config = dict(
    num_hidden_layers=12,
    hidden_size=256,
    num_attention_heads=2,
    num_key_value_heads=2,
    head_dim=64,
    intermediate_size=640,
    vocab_size=8192,
    hidden_act='geglu',
    norm='rmsnorm',
    norm_place='peri',
    norm_eps=1e-06,
    positions='rope',
    rope_theta=10000.0,
    rope_fraction=1.0,
    qk_norm=False,
    attn_scale=0.125,
    bias='none',
    tie_word_embeddings=True,
    parallel_block=False,
    extras=['capped logits'],
    init='orth',
    init_std_qkv=0.0312,
    init_std_o=0.00639,
    init_std_up=0.0312,
    init_std_down=0.00639,
    init_out_by_depth=True,
    optimizer='adamw',
    learning_rate=0.000968,
    lr_mult_up=0.929,
    beta1=0.95,
    beta2=0.95,
    lr_head=0.0103,
    warmup_steps=369,
    schedule='wsd',
    decay_fraction=0.937,
    decay_shape='linear',
    final_lr_fraction=0.0,
    batch_tokens=16384,
    max_seq_len=384,
    doc_mask=True,
    train_tokens=161900000,
    max_steps=9882,
    dataset='wikipedia_en',
)
MLP neurons of a small language model. Each row is named by its layer, matrix (gate and up: input weights) and neuron, and shows model dimensions 128-255. Each number is 500 + 40 x the weight over its row's rms, rounded and kept within 0 to 999. Numbers have three digits each. A neuron's up and down rows have the sign that makes its largest values positive.
A block is one neuron, or neurons of one layer that tend to fire together. After each block is what it responds to, as a language model described it from the Wikipedia text at the highest values.

L5.gate30:522456532529526426502515534480503475512502508480488519491530616566509531559462484495501558474497532480434535511478509517503493476455498448449475523463468569546502403451477452488469538516519543561495547533530496554500549511521495385514564465506422517486538542485519474466439465483477527522444519550478608532497502530522530483474423505455511536475466571470460508463454568529528495419505
L5.up30:473527444440508498503543482501513499511541472452497534488536494492504460461449506417537506455446491570489479474495548509433462565539467460388486457568427481518504542555475497402524495463497440486493588475463528497543503476461455544511584521582454570527482530514467468482450496506447502433552554550452503468457524411475477491511467537434440481507454532459470494498479493586588423453491
L5.gate157:499545556474482476488524508519442491519552459527460480486538476499573442532472490543486546477564517457512474518521545475484488544575496484481477506518535556509520432488511508549505454482521462512473510520489451518546605535516451453481475456496484458547525551526526503536476478518480525463516437549475529450488445468433492433515429539502561539501479493552469512526472471441471522416464
L5.up157:458483529512523494571417471587456456469417441556523460447552486480516491504554535481430500493476490513445506431532501475484455504410506492457497481450494537471559443543566480538492587499481541431547553446494554551515476465448476535492454495564483550488516437480493447496519461458451459526474506531464508450525452481535548607497519485504524419488497471414419538500483606556512504486544
L5.gate203:572455568513519496490445538472459515481494514572489547490524461506531476504533480549444560484546512506457424500399535439466512526497513508563508531462507562485570466521543459455494531464521519479479523488476523564472473471503505529462499514490592456480452438456493465526511517504516506545485414476533559505532525453494544534498474445542515472529513451504539447475444458483517480484527
L5.up203:466462548479524475507572472542519560483490467497535509479479458508480552524501525479529560527470532461467493529618432576511511443539478397552510463479441535506591503478527528498449446543463489483472540568553474520439533537492448463472501491526441496496464494436464543448453494534426498446510482499448459518502449535488484502476444534465459571442518505515528523571471512458558505487484
L5.gate227:460529494569498444506500494451528468467459494463511526523564506474542517436491422524469530515469537504457470527502562528425462482488451521471438534547512539502540389477542518555580548506448492472539561473577452520465525521433451463487495470426428433471506569538486530471486479523388547490535447452453534509551505457404542528485485487478450492517481506458553484491519547449501462511484
L5.up227:556487547429465471517487461431427503553490494537534526512470476478503479444513456584567483516490557407467548432549470493477467425540521460424566481478504464525588484536487473476540447442503548521538486499518489506524485538495542440446450476417526503508433525566567517560551456429464491475473469534471522535497509499462501533472448493482513559428427480518495532477485451581525443537548
L5.gate259:469468535516458514491521539465497522565508549506531541494470493395524491541484567478491512449472518547512507482431509528529497444467506518494497491440547512472531466476488426532451526467522504422531512483477459489486542516501449398494529470431578499503503480529513506444588421495502457577515485562457494529528510418521486514517519474522483416449597435481435513507546523536491445463459
L5.up259:472507537564420399497514530494463467523469452519546483441428503573536486497437497483522518454452536532528495453500558469543492494461574453470552460481550449487473385523546465498544482488399455522537437457534479549539509465501471502501494388455524521503571484453525542523538463535517527477460452514486551559512517480506643507549551545499504510536508461498495468468503537479474537473500
L5.gate260:468579508475489454501537509429517520490479520490511487408532454511552483487471543505535498552515539490513506443490505423492421530507532541504474494542441450656465476502420460490522443464515537472567510462522443502512500493500509510467503447545536478599527581518514512576524510471481435542463492453513513532508475468498522458491532532432493488466488412512503552560441558437484463517561
L5.up260:469431583514444517504554536533545514445523494458478502507470470460534575515521467455468481474450419519540520533439559510493559482502561461459480469407483448516491449527458502550514512463582495526465554531429509533531545425456496498487479561478495422402454448467533471475585415505445499491506529549431499543478518524471461520498464471475531470557533466475492519471481494477521426511464
L5.gate332:459525448498438489542534528506376483540555477515496494497538458432478514503471545565529553532557557510503435501558508532479437410483536524426496486490531476501452523497439478485551474411510515495515533473475583513447536577472465556457461527533504510532513568496506506512503441522494533502513492428495502489487481505456493542456470532530550496511472492467495541447530519475525539558538
L5.up332:514464522460495531497522502429485562499493506462485471533498543501501543477491578554476493432471526521419529455525515502526447489488520569477514497490473522490529579524484476544497528416496499511545510400506597564551438427496484504463526487538527494493534506537506455453542469540493478522536509511580535471475411480496547527433549535495521458535444511447478474409433522553420501510554
L5.gate584:542435567503481526400419491462493504555506518485521533508577559441533528551473439477532509472458486517505546431488487508435516521508447463494470497494567542568558466511504428553453443514533491500586503585523513575431524561534519461566529446479514580506487517496485493542558519535486461498519509551508482459528489448539512501458492501550436502499449481482465554586534430529496569478474
L5.up584:537492507458506514553462567522465514536512470555574518544584494549575474502455508505511495526486507484401562517516567451521486492467513500505443469552542474560507500518443562532532494423584559527521503488578513602533514555516491471487513495512500456488462570552555510453496531478451473499515481486446530512497482421520550572487513516440546536510488505502523575513567511545447481461460
Description: The last digit token of a multi-digit number, often after a decimal point, in statistics, infoboxes and tables, such as 29.3, 828 m, 1845.

L5.gate8:450502528456465423453520473509480544576430470512466553466471495493512551444547548465535563532524449543497537477452506493475536520501537492535534488529501494545458420526539516503514512511531533574466472510513491537517516479476501459457471507508551491576518505471470504478470521513504497497519495558469435516439518470489457484505427472502532530497495506478549485517534540468533548615537
L5.up8:496450524456470497543576493453495459420461456486405518513527541514519604553481556532479548515458467473524534541519531501506482459487456558497473617560506490468512524497483498485534539580516465516461501511483500501489521425489554503500485489508424586446563500476466458530514461560467462515505547565407475512490526609524485505498495527540543535546516486492469529531468541540515493440559
L5.gate111:502469465469462489418542487527457455518537502531511530473454516444474513526476410466493541502499568585481462497588513528531517427470486476540493500491542486499497432449589477465524464448493532511525451443453521525526472560452509479465552474495585536506510510540481498508517487456429563481515495519485509561508515538446445507495453496502574551487468581541548399528517476444632525429594
L5.up111:520531565502461509557496483471480507504487463566528539449488466475486483605503469458492537485404501481490447551545559503496534540499525429484563514467532586528543465548538449565465487440548462470537499506556468506521486464453565528466582493444559532575488450555436579479447478500491381482512467519551543520460471551452501480494478477466518509448580552524466529517553587489513427417495
L5.gate252:465431504521539540468502558471527483515519537616441405461568466470425581484509502512520522469512502473459507500550453526511444476447509530486570495459506479475485545481548527535535533464465518489516544528533522575442508478473518480486541518431615507508531495478486458534468515460476489515472493477467422541471533566439485478478454496550518552462502502510524508483560479457528513433515
L5.up252:534415568596491438488555535475493488463478500442438486502565510530510520528478501496426496458467557543529469566516515481483429515494526537514523491479491547471471518540504498516445526495495486440499496593475514481491540509465447530524498467434468557457565488480470524471483468473446511498466517524489458507529534483491498476532526432421496513612447435518548509523568515502555454499608
L5.gate278:528465454485447495487494522485480523553467495478443469485458490422566527432530518533436493544521553518463464572591503500531453444417547540522516524466496548578563480425500467545475456521484467401554529580513601513451474534524487523471516502505527478499466521551498539451424523513539447504507552481556507477515483470548492513588476476503483500483542557535533458537544572507559537448497
L5.up278:554523402473478486482507500498425477533465445522548406451471550453492520489535506429480529399536572439456461515525434421477467521484484487600559472446478530515526519571523562489517531458485564490533458534511488516477474475458560518442519487443522500524563530572537566454483534540478483531539493495537431471467496576495511501528448531495526539465517517503551544462539507440546478516532
L5.gate547:538490498445552524500433568470471484477539465499514490478518383562545524471519391500427500562514532479549471469558479429450481520494504422502572510539495507547484517529520483447455531483496459483584541584490536462501504532482491486538506483515558442501531520550497459491514499476496569489494474509560488527517483445492488541522460483534555541484530558539508467589544434511556513473540
L5.up547:489481495511526473475552421507534513435456492515496470436554468526531557491517495401483495456484540494547549483508423495443507422456496501560489536437481508474501442532494488567506465455486486470531471494518502469520445433480426546525516495492520456488467482485462559528514528547525515518476561500502554517583488474511494543487493520476508472468485495511565458513522524451482451504465
L5.gate551:547541500467473511416477473455532533501522552532521484493521500490549481529506466519522492465527594524516523549416515459492495446368452536486573528486556467455493508471566496534429551548522474531494561460520519492438520429465499526519509464490530518492494541445527543544482493482486491460394462523503587504483491455504434517514533497480510553489552468467463386523517485554547447479521
L5.up551:539501474461513542558540473517537505546464520508508551478520547496550503515485482515517503440447486578539525522506514464489438447530490527491587463456508485533450443504350459530475495525487545559524576512516474464464486449491529553493536511586502502480536393586449502452501489506419541503402493545522466531503531531532522489542566532464478492413547529547462516569557520511511461488535
L5.gate552:526474483521574584471467474463475440488509534521448484451561464468484503536475535461530445493427470461497506438575549551540499469418544465497459489517575522434495536507469494486495472489507440401466496517540520515483454522432527543479578443554481580435506469574494457486455479481526460557511534516498540561489528462528469504497554516543404550449446479477585459458519503539484429499513
L5.up552:519530479495474461504511559478520542470508453521490495502471487528527513516493506552557552503473532415466486502554493475441446432401469550438525505570504499509493515521434497525458489540536499517528473498466520502497571476437479570541461485534545402517572508476492471526468464495476485407440475492436482437462446533504421529491491521506510562545516408530420505522562562525539576487457
L5.gate634:533481496482434364526470499548510466477518554513425509537510446467505465458519578501555505537554535468446474462486507457536455421479497521492446504560503433421526507454499488573471497522384590418470564614449505506499534505447459489452525503443515481522517564481462409526484463438496466495515540502521522530499513516463456479498463491529493399502541553477517462496485531511481457471531
L5.up634:511497484502563483433516475517475470486541464457500473487482473545455503503551501515524548601592448551463570477573463526498572436475487463477463504522499534466494429496547502522482550478466494502466489525545418533465583547472572449453509532410533520493454453550469462456550479433437474512541457381523437507437455538489529420521470557502539475447452475547534456527536449548475490496455
Description: Digit chunks right after a comma, dash, colon or period inside numbers, as in 5,06 or 1769–18, plus which after a clause comma.

L2.gate19:479533558592517510505499467521480576554504498431518594501485415494427526439516474506528533445443455489463485503488504529476479497502570500393420469467515461464480527549514593517486500524512447438493488444494425451458555479490523446446486472491513457498437455538489474436579479552466491512482493524493480516499508481446527556523496437468502476495535499440469503468448552569480498495532
L2.up19:497548523485511540458462451454495595501535450463527521457461528525489470478423478475548543441485439467487502465473422517471491519561521452488450521410449464423509423577440485534466540450427499511528476480496504506537504488444465477463461506544463517461503503607528523505490429412482462478497442517493528441463552518494534535543425526504473507475456495476474434511557460517452482530527
L2.gate175:457476410540460520507556502509425548540513547461495475495600519539468550520438448569503517458412489492517547477488531536508516480438523541508471487556422499556418485565486505522588467483536556518446472487499560517508534484490515439502474475522481490563488461592472467481553490507468472547493522464475540491482472501523509498454550495587485542492547473526460513461516523581540409569506
L2.up175:554550574494461514591491548428464452518494484544490513456504554501478518526495477518479492510517569490477445474535552507468469468457499507537505540476580536464501492485536446487487462503486553462502479532514472422461504478448473514407534486514538406506548500507511471522480471532449520419540558469480496542464460566442513412507515517457524516478457507468467531567551516522520512492500
L2.gate218:510521419492406518487501480430470441566552533540400437470522511540500501451521549504542466513522540533457489432576464489540526372356510490492562478513508478497508526493546408536476432505496525539573537537500581466502507571461523520481504510515564434537538495493486496520506510515466550517488526521468494483430423461464437462417479513451484533557496555560522457566550481536519509522470
L2.up218:499497382425463481544499556453508454576483441502466406457461484589507541487547549496525456423518488562478477416533545552506516459375492510494556480494481501484468546530437480507487515523487505579526514516518532473474512489423474534477525482485485491508566512523498568476517481442438449519467515547448532525464483513491479503462523530490508593498486520535510499491504506580511451533463
L2.gate261:534443576547463485545447482532442508534516466564467509492507469480459417455509419508564544487497535451465499520493569545490533462480475473459538546465537517482474568443540513496534464548560473442514540530460477505508571499542563507551483469502472488501466514439569501584491481466462583468518458543476563480479446479504537524450523452509481610563487495545505521570545511439449477526556
L2.up261:566444500514499449506480452472495473555490495534482497491491516511450470502453510471544498429490493463454522534443466480467517525537509497419481512456528547448521503549442496553485538552472463543503556452516443526562506510513417511415544474464466491495445543506533455567462505462496492524488457479489496484482477553501519525426575510421496521476502457469511534470588578438449411533464
L2.gate309:521498444421531543471491454464572516522524490444565441516480482532399521464514481522510513428454544502526497462483519461500489480495441475484471517513462588495476483593517456530516560502479502459501531516475446464528557442507438485473517395475448506508546430516527447472512470554496473538406556489535525562458520507500507545466532489481571614505500528518444550449523514553511481564483
L2.up309:497448516462496519518467528494525540515515476487501468568498484510456554479466476482494450520444475493494399595473533491528479500482455463402439532591539543493465576484499536427453517486531570483485490530547454515517540506565478496520516455531419474444528537479512451445549522459538528474511475543517545483497498581517469454511511559482402502467493489519511499446519380490510545535610
L2.gate549:358491502540422442500578614505550470511477477479490467519531485495467550495448531479543481492501478433541546498521481529520544535485489522443491486496484507542380479511558487553537506522478518534502438460481427506466496514457506514471455562511500465530558421504488549520525466470510457508490491470492473552500547490536515470510521472501480530469487447493518542456475502499532454512541
L2.up549:550521567459522495495449525506480513545445515503602475416550475478498482462548536551573517508496459531441481403451501504553476515470513444458444465525542482383518457541465557506550508490496517514488468497471496490496511489525468462537496495547474516563543452543447518492537484478499583465447515479516494533465544531460482532502512414506533590566456487520498509477535563498506535515471
L2.gate559:450523476532530429488459467494524557513543490475491443458539444453526504543521536438486581465514558493508524460560469407537461486442486499465465460476522385542482465510534493498504444473498525515532474512431484505458488521491509482494515519508472514421460420571480471531502513443466541488541476460537486530386491534444484514463522485569472524528495459513461545511488529496468469491557
L2.up559:517471537548518461501508461531534487460571509569534467465496441456536451511534517504457598531512474496520478412501413465507472500499516506445466464378521482481499545521494481549461509417529499505564505508522441529597525505452612513480489524479525511459512461516460541553475486548452525475484503517522460531500582580480569515489523506526443591565484456538463504560437530512472463539529
L2.gate563:445496485505552453491519493523511522544467493502512557515518479432434478435460508523572415447466480488422499496492465557520560553486499539468472456493439577424495520543497475496503519442471472506494541509478517441511500521491473447446473498490550498486457491484477489507467492455429552505481516483488539423459519525455464492431475445450477503462514463484394563424554532536494463534410
L2.up563:437483477468505460450481512485448564501492517492513510528459530454496562518516511524505531466482550474531617523500590563492549541426528473521506516505443566455513384461494627471474480492463489506483467437443498522502480470520500453472460496481533507542496495519529503530474521548413505510454516481565568408587484507512508575480414517473549497496547461523468587509477481478534504583498
Description: Final digit of multi-digit numbers, especially years in dates like 1294 or 1842, also counts, measurements and table figures, plus month names after a day.

L9.gate162:543527480445478551459496490535447514526545526508513466468455515456457472521517469504507529473490543492405460492497562433476438489472542567484511491647492497513484461500472544443542499493508435520492430516498579537510530518491566504540422503486558570510456496445474476538524491496513476520485407418477429403499518458384514509470475474471456527480462549530496575523540504518510506506543
L9.up162:546535459478466514457542470504410412530558510459494451491537496531451498545521515428531483502487489510524526521507551532527564539569471530535463517543466531493438469492388497469552525483490391513538440500523572531500555527483496505485514479494543515442475489492465490537477515558497451496523502454503531450495532469432531544462458475487468486448480603510420517497486546590443483550476
Description: Single digits or digit pieces within multi-digit numbers, especially money amounts, measurements, table values and model codes, as in $356.726 million, 1.7 meter, CF6-80C2B6.

L2.gate104:529506496483430505538480586566503459459481482513551469433442507558406491504490480484517503537469503467465525460543544462482537517476540474519519463515562514495581436495543458526412494516566513505587471564527504421428452507515547445430505511470433545500548585476503608463493520462447534452511460568460519541542450474501414535497523507523544445444522537518525507498498479493539502478497
L2.up104:496493503522438483545518597548505543473450472459464505503435525567554489507487573536564484497440443464441532542534488425515511468530477532591484486502458508495432420530494582486562469505471439481536417585546521436564494486489475513511515531447516512518481460542529469520445491449443482468506502521469504608494482497421535491421507483486488500469492496547452490518518463525527439462525
L2.gate161:563474459495455551516511476422554471505439496430471470486430519478482446560431559508554518417491448471453486528456609449480523505428395513497522499493555586482506437494512538554483541498505444449455522506531496532486544449511502483490499530466501490425491476507443477478467472463475532385460453489459489461457491539454536541525537511471546497444530436512457476463478471493528492517531
L2.up161:490572510542495491445571471535521466535458551500501469571475405476525481532495491555529444540580483478485540476472481468541474506557500513507543445490429471488455459485478465441505468474524525495456516488470520505527502581555496494505476542454531467521471577502440469545474593514500471464516508437523450481486551517470497540490454501487523467554448462498495494536506435495585522566432
L2.gate196:583489461533487422558525510492528501486505525499503502497542527533487526482456466524499530487492563508452503502522504540410488463481455522467478432501508539549524561468450527492503452491522513529555512566459473548492506544449492508470553440570450490497426475512498532498561534542533505439462564533545462481483463500509428519525514501403558507488463494476508538501456543583561595460469
L2.up196:510443505506462457539558474516508461565501501536503469479477501452438572482494491598552515444488500498467482469497535476568497451506425534555522445468468498451520506510457551550567489507499467507537440455472561549546530536524443531448600503537437516467455470475507555500551560516495516439517558496468530511445510536442443522512538457491559537472448456529473525507464576539525486453523
L2.gate201:482537467497466505414459476438491481460575511439562501521508536471514455544490512552481579498454446502461525489468546474487458459531516530438488462510512555405596452471475503605469498415425552481514495478552496541497541514486521496472624471404492468533489470467475555474503464592464534493407566473453567504464512523442481420458476521546520462487514464528472557514505505455510503492501
L2.up201:575487484489453483556546415491440528500473473487486444483541514487544471457476462594469525500555543487436553537528443473468448432498425564573619500510492527477529479435515526424482459554534477514478524499507533577464468577531467451560518538517514514537499520543536516470467535529553514420547566562565475460481489478518428451494500539502479513557417485534500532496422531539503524517565
L2.gate231:454497495479454469499494467555555542431467480484526522474462470499453426550450535495499488454496525522542536516480482447476453527512477478531490602482496503459485412580398420502518517439534493522554472510552516544501506468527543567491491488492491524496528550503501562535435463534376475502492459480493513442544462460508543514489510467517548534431482449552452499457509507484460402443491
L2.up231:519499433473456466532524490516536527580463561551508477517536577530480505464482535553574515514469430511487546542464477547494490521568488487531487420534522497497517447511495521507485475459484511444509478569446414525545540467433564417390507435485488471509567502442533451500492462501512531567433498594516564458485540515588432584487518508462491514498558559541490519538492545460542502506472
L2.gate452:473473460455513510513549461481488522509505492478537517435472495444474410524457568513513544431540471517528563467566487444534461480490481467530517505540546522517513505548485549534545498436455469510556523523461565520584540484504503495541482512536464533467517471493465395482487457531444460482489467536441574471507497566530540476467570507480504488468519401553492519506475549630509456529445
L2.up452:537528469489480547526506502525505469561551525478546541536534392487562516453520455510525481484468491571489482411484536503519520464422488507523453544483573443487522502490538467535483463491407499506575471531508462571482514489499454580499577502514500453521529512421487496530499542514544557458490515516443553506420522462503491515505505460449556557538532554385412450493467514501500521476505
L2.gate531:465500452472466460484553503544523493503492535571427535517527507474541459508509522538503518535564492507449479537562433507484463499539490519506555485511565529499567533525467508522464447519527492550578473550539529518456469531502501538526523510488498493525480519442511561492496516400450486435507460462471443499476496493479445474446485489495565493488445537503454535465468486458478434499465
L2.up531:560502462502550470450497493523494502455454480505490579482495452526487464494428518524563508488488477439430574491461477531478495428546475414500472529507528501532580555474527522537457448510474512524523518443563488512522465529440513491473483435525585502474549453527527520514454531529496494397462529559434426521411512578447537491516495472427522520512512526451501534472581575587502465431530
L2.gate606:545478486489503478508480502444516506488493453528495512476513541527451435527406452516501528483427544400579451422492497476526489460457432516504538505567544500479602460524565542567584494467529514467487534487540545471500541448501484495438521437498546411458511582456467501526515427497529541529509527546453509526469549466576475423549457473527469537512502524525568475480494532539507556503495
L2.up606:518439467463518474504517520483546525452467448466463524417443471525478455572408523508454565391513456502556556422468483440470487505455457553530554500546508567505529461535491555547527528488544436491510465494520505485501500514500535523482456495460479485416492532470475521519483424511467502528498392571448549479496558541468499420562570525549478541421510407567483495504488563580526489533491
Description: Two-digit numbers after a colon, dash, period or dollar sign in sports tables, times, scores and prices (2:21, 22–21, $74), plus the noun games.

L2.gate119:492523574542551498541526587502527505431464545503564422558502506545465475472447454531499459506539492519489456525483443531529480444504549468533425548434491561410522546533393548502516564473467527553452526588524492543492535490401458451560510433453552553436484506519526516488510500524444470522462602473520460514562437454530588519525466551577450547506476551477484494505553516502530509502484
L2.up119:540500477489499458498522579453563489461413466444572511531504469557429408511441434495497482434518460555464498518500500534464527472405550456537545582456429561449507512575420515484508525528501580567529547493491473516556591463444492566491449427468520544461494524518554507503487494528498435466468539478454497540513468447511497555531498474490425533426470507484491509470541529577524496433496
L2.gate158:436517465409589571569490427488520500436496489596500476494452473584466479496489442519545506440514434555456451466514507496474515476543489426516550484499515486496477511499524487528520555468518471483560464560472458438436523526511499545551488505506479558519365517480534469494426482532471498478533439539502504494489618521507486521526494501450452534509452486499582497472523500500409534542461
L2.up158:470529513490516542534479465486483528488555522468561555516547464455483512474527496489554622485486464505468480500428513452516495472532509514471539475479571503563519421532545444494561477484481485452462536469580528519430495529458495513528436612463482510506513485542494505471474443520519500524496432458489485517476552484542549489484495484512573494440420453500479460496518535508497502467578
L2.gate200:509487493436618509538501561461543500559481478564577419534469546589473411501506532459506572450474473493469444491520513428481494463502468450544470528522513509418495486450510505555476493533490494486477483479451497507517552469477497402485445521540449551426516465408479457478504496563487509448489599523515489450440492459396528501512563505499483541502445485512497530405473527547515488533461
L2.up200:507468563558544521473545566539504489499577496492512489543524407553513605434473456548480446541451520543520517490479541545494492506551498440497528474507487525543467445511508417489391492525517541498471507496476567480541507440534553519543458516506503568423463475518464385475556490487472516496507512544535519473527506575439519512485498463573485499547511561502508476503450512514497517598559
L2.gate291:498481499509509483487528517428519469443507443511610567493443509484483520526523522499468535439518471514524452505533485458441514414509491411491480476433478557539524529546519497514469499446486483518477518477559471550478595479488524549512478474544526483412475537497482537540493452474423506481503470465516481520500555593481507489544540515541493530486484478513474512516464515457543546516569
L2.up291:428467513485490553491548457518464474501507514521509480522484462514502518526523493523472476470466496456501505475497477549485546539534532491497467547467470469477515441527522516509432470479503607486507487432404497530537501573422542562480547511478459525475508438471465543481524568533476428453570528492449504507441519480450519477507523413529482446480440538472520551495431548479502457503517
L2.gate458:529447563512488438480515468480529545546542446514577484476498512468604520495477552454479468523478428548545482483482531448507444395490486481541413446515548430468483471465479471451507590536498542572545515512538468491491521514506495469551425520537527472501510471479508387538453545523531518558429514543459526397527508457479527526503488483452517543478437485449457541486489432540469559494489
L2.up458:490471526482489492505544499560471479479466498444497528556465460553507448517504491533481460538529587517393555510462462489458459567535502541565509509492515445473535464385528492456449459494498587520545496479542598457478503520515547522537473498566492492508439497540446463509561471452482514428457475483509528534526548474473484522516472518519558475515529530501551514470575523395557486448561
L2.gate497:554478508513510528495464565529566476461503511538498482521417547492509463536572524460499464459488446530501485455576487460563500522482491495496469524521534564507472484540531500504526425552470477571571469453578473480547494484474465532510439523506480524418519442510503446484487515528517485523468514518476556510520517526487506518480540504513516456435516483529466555469499482495490470452475
L2.up497:492496480465468556480510441507529534495527530447557456530560502511435576421532541450454544528436501564518481512449455510503488509487455549467530562550484515617471548475516457449491464515463532494574519502516478442541474533459523538554466550534504438485447502466438505449491505457526485554544529503469566584535451459457472427506536509448485552495475541447494506491441458469517543441495
L2.gate538:496411480517478450513523463549392497516484522521534504591479527517578483557475528506508509485516524494400481592467466556525467456556505536545455472507558512494478494516501496465494559481559482492503487538383449514491510512430515543516481500439514551495483530468517499537478521462506550516495572495518428532550566508488536542528502568508490541498442509540515553545547481501456537453510
L2.up538:465499428527469508536492495485472516564481520548562453458509479499465502451521499523547479452527512555518512524427494494509454462481513436564485479467419522519421474483476491605530536513454526452451545499460461489500497472536540447489475511528492458555455504542550496600413481513490497555411509413458502511493532512515589506528475465446471494428526554549460559503520489532461501496542
L2.gate592:537480456475420545522462489585519514436554511433491485522459522474503506507573487512465470523445492524519555458548525467526451486524536575504522502507534485574438517466531478582511525505510520540457423479561485498570532491466525544473487586520463489522440509531463456536506506565549514618492471460531463486467527486386545394503503487423439403473543480530478589452540530537503501535523
L2.up592:482465564480435545490496522491470553490496552464495498558527495444445484493545459535432469511498507499508512478535517514462447454533509517561506426522446504557442579501504538482441437526548503555499470479455510519471473485462590500540487531561491491536501484528490526519512532534505569470428510474502530520508514613516435462545533523502536450558471522531477556533505479543440514471506
Description: Auxiliary and modal verbs right after a clause's subject noun or pronoun, such as would, might, was, had, can, is; strongest for would/might in reported predictions.

L5.gate66:523500565490522472521479481412563529534458458545484438470487550427598530533547427487444462541466541493511520523535598483423448461557575444441466465505505546511443514488460523433484542549441545518560515537528447554495482484520533520494513525452504466473555448496429454497509542478536540469518448495509455480483557553464586522498488488477495501548504536483456502495458504468495564465489
L5.up66:514520514483542432482439538520465479463551511477504486555509550562559471582443495538449478483463475447502533450487559473470506537518537449481487570507537433587423536507559465477516437495532449566504482449503494593550534473522450402476508456573482498427523478434450489520450450546523552443506473543486555539576537519508534461431452435530526589520548497465543477544448556533445498489479
L5.gate103:507524506485620501513437551525518502547509545530574480512537509527475492496445557502431494586532511433509445567535482454540454493476538459509535520519466550510505460429544513401475537490472563425483530523498553446470460498472487532501561486455609450526526480509492502454566491452553473502500504465514451502548528528450505558526435471531468478473447540460511503502554475484554483521479
L5.up103:505485479549486508487511517462551475513493440475451516522493499557470587582524516446445502504469488513470445433509452454545436473511424401465473498486437517516504520539424501542554506583473537431485493512537471540525520486499463493477480492526458479475523520409500517469511478511463452530537487503511489545595482568510482449521491544465405517536494500432510511501466559564523506477503
L5.gate151:479426507546524500492507482547482486504488475516506494593534452443529419520533547490492555472521557528475439499511443476479421489532442419480508464484517476465500514437466484497477581455474540442459545594547496558460449468434492516554470424470519511462446434498459489464522518533559468507507482456526494527533508492448564525535432511516463533485525478460540460477527485483442565500564
L5.up151:466548494437442454505525520461503461451487553491495470532461470560543468571514481540571460487507536524519503504476522480514483464452583463475470557463517491514515560483552464402544587466401521421464495458472478448505536409414509542423427467527496534487589463478528424522554484531485486538528472497509513530412472495480464488469524431506474463484520510498516568552451489534530500472559
L5.gate222:543522441445501460527529509511541413540545535471496519503528413481523555455488494512567498500503523378503502482521555422492536407522560502530514491508509458480531492505482502497597492519514551536509570522549451466490532535485515531531516499455522485495554486461494592612482520522558468483505500501490391416540457552482518468515418516522425533457424466554535531548444495537516593551506
L5.up222:455552503543524514475537535511547487468520499481500499525426531431567483510492516536483497497534492561496528453487511481512508539503475486436564518424551538538444535539499453431498582565467549560399479465548531495511435552521501543570582498563429491496473528458499477567514459518497489486530505491557472513491428555546544463462523441532529460473553501466557537495491499533548494532500
L5.gate323:497446448552482502578576490570496478507521466491495544553497514414546511467520524534448522532501456517483484563473517444514486517488519430481516545553522466516457496492505554379456553524472516481481502467446505496430482484508531507484470462466489501536519462574485502531545536522574560461462501487524459481528536436480491488544446513509438457508508525476583508518501468489508520481495
L5.up323:567515505501450456537491454484461505515496483527526532532553508611513491467538483452520457491435474518515488514383525467503474455482525519469469511471527504429435511483498466505485543510528564539549508455502452519468582530540519389453463481465497474526484543518495476484489422451527410468505466533456511572499531519465576507510461491463492422379488529454445571520486497458520442444492
L5.gate487:529529479594505532587480486529437443493525467498504497537612510567496506462496524545495486547532477428551543504495479538447506476511522426496487556453543502556491534498441523458473553553501577536515532447446440557477480458464477487475600467548514442473492477464430483505515474467464547504519507507539508501503464472495471541474491512428476482537543527426426409539504478436533520494513
L5.up487:510541493482449545518480535527519486489529495448474504543473540482478507601509471474481510514432495465476490554573405469542486533549532484433472495442475498554418579445535536499533517526502496516549426462496433482503523493506598537520483518479485561465529529499521522510484524544537517514473433524461497543521516488422450469592464528541502450531485490461590557491477503498476463494471
L5.gate500:561562470467479475523492509559498550514525449512470481507467484558560506588510439510479424504532470514547538467462562466502498487500541432451524489484515518587469538477535539486515546508481573481477555544522497515481464494524453450548507532531551516463489504378468451507549514584533497454505474503452423497477502497414541503514455525494461462493540448586527538490481537546483563543570
L5.up500:532473515531485463523464545488521436462537495494527428516520535454586494458533484535497536488506535469405545509488472440533523494534514606458415530534522454559544538551511509451482514477479574491472523471458548493467501544545578552465481453452528492446524530550509504531404558492535538483480458476412496505584569510473446467516472524488429483486515550439543488566539570508472454444499
L5.gate504:499525436517499500569468543492500554465480532515499493632504466539547462549572563511430526467493510528418441558503544530459455468486508439455474530505562444469450561519514504484578579563475502542493573465422522481483494477448507517479470474487480472488556548497434515510472487526510474544461493471465490554503484549431529531495509495512438481533507507423519544482495465507424591525555
L5.up504:511417478505515511569531459425510462486535584514450485482537499551606485543456451527474497551442493513444452534502520419539528504495524499535476491598503440530493521510463609514523511491425476457512502515407546455444443488506480471534439510519567453497523495508478498471508511506511440508556492529411523539465550444448526535504437488509436498518487483483545520491511497521468520565522
Description: Main verb right after a sentence's subject noun phrase, often a name or organization, such as was, is, announced, begins, participate.

L9.gate412:424503485454573474552442516482546485534509494494537429565551592493492493418539482483525453535532436459522464530582531533542451488452519468517457500489543420558507528522475540446537512452437447522500556523499526477468507508459457465491450524500504473448525509537497430421571477483590518517587484490539485471503571490442502466537467474535452488545393460489543526474504473472529521455506
L9.up412:542461527531476419522524527473500477487438453550513452505549499470478550457496495510519526529468513531515506507547518488491563489474440434478482507483493585484491481519526517437422480470519539448510531493524505517519531455513534477468484546469460539469533525482541480550463512431467553520430427551491510501541490473569448530533501507494515632500477458431472524557457505494536491547522
Description: Fires on the first token of the main verb phrase right after a subject noun phrase, mostly modals and to, e.g. would, may, will, took.

L9.gate419:544561480476505533558490519496520485380641532484443550506401555546574475514500471481569520485457500526548483447554541453573433510495498526522408481430523447551567424453489515515445535531469503511585524570478589535458499491471493572465455546515521557458527541538522470484577493519492474465529466449496546455486467481542494464523579466533534462527475529515497590472510468529476483494477
L9.up419:500462516495493526520519509451565561489472466446482488449521488543497527466436412542495543510508508436436429472493475428495509508528493538464397613547512510545504443487473478547451550552503518434495549551487481471490526502547464549513559494511407421508507487514490426427538506527445521498490417501455463508440449559526486479447486526507478533461529483483497506554553503593479545503469
Description: The second half of numbers and codes in table cells and stat lists, after a dot, dash or pipe, such as 58.15, 22–24, −45, 91.8.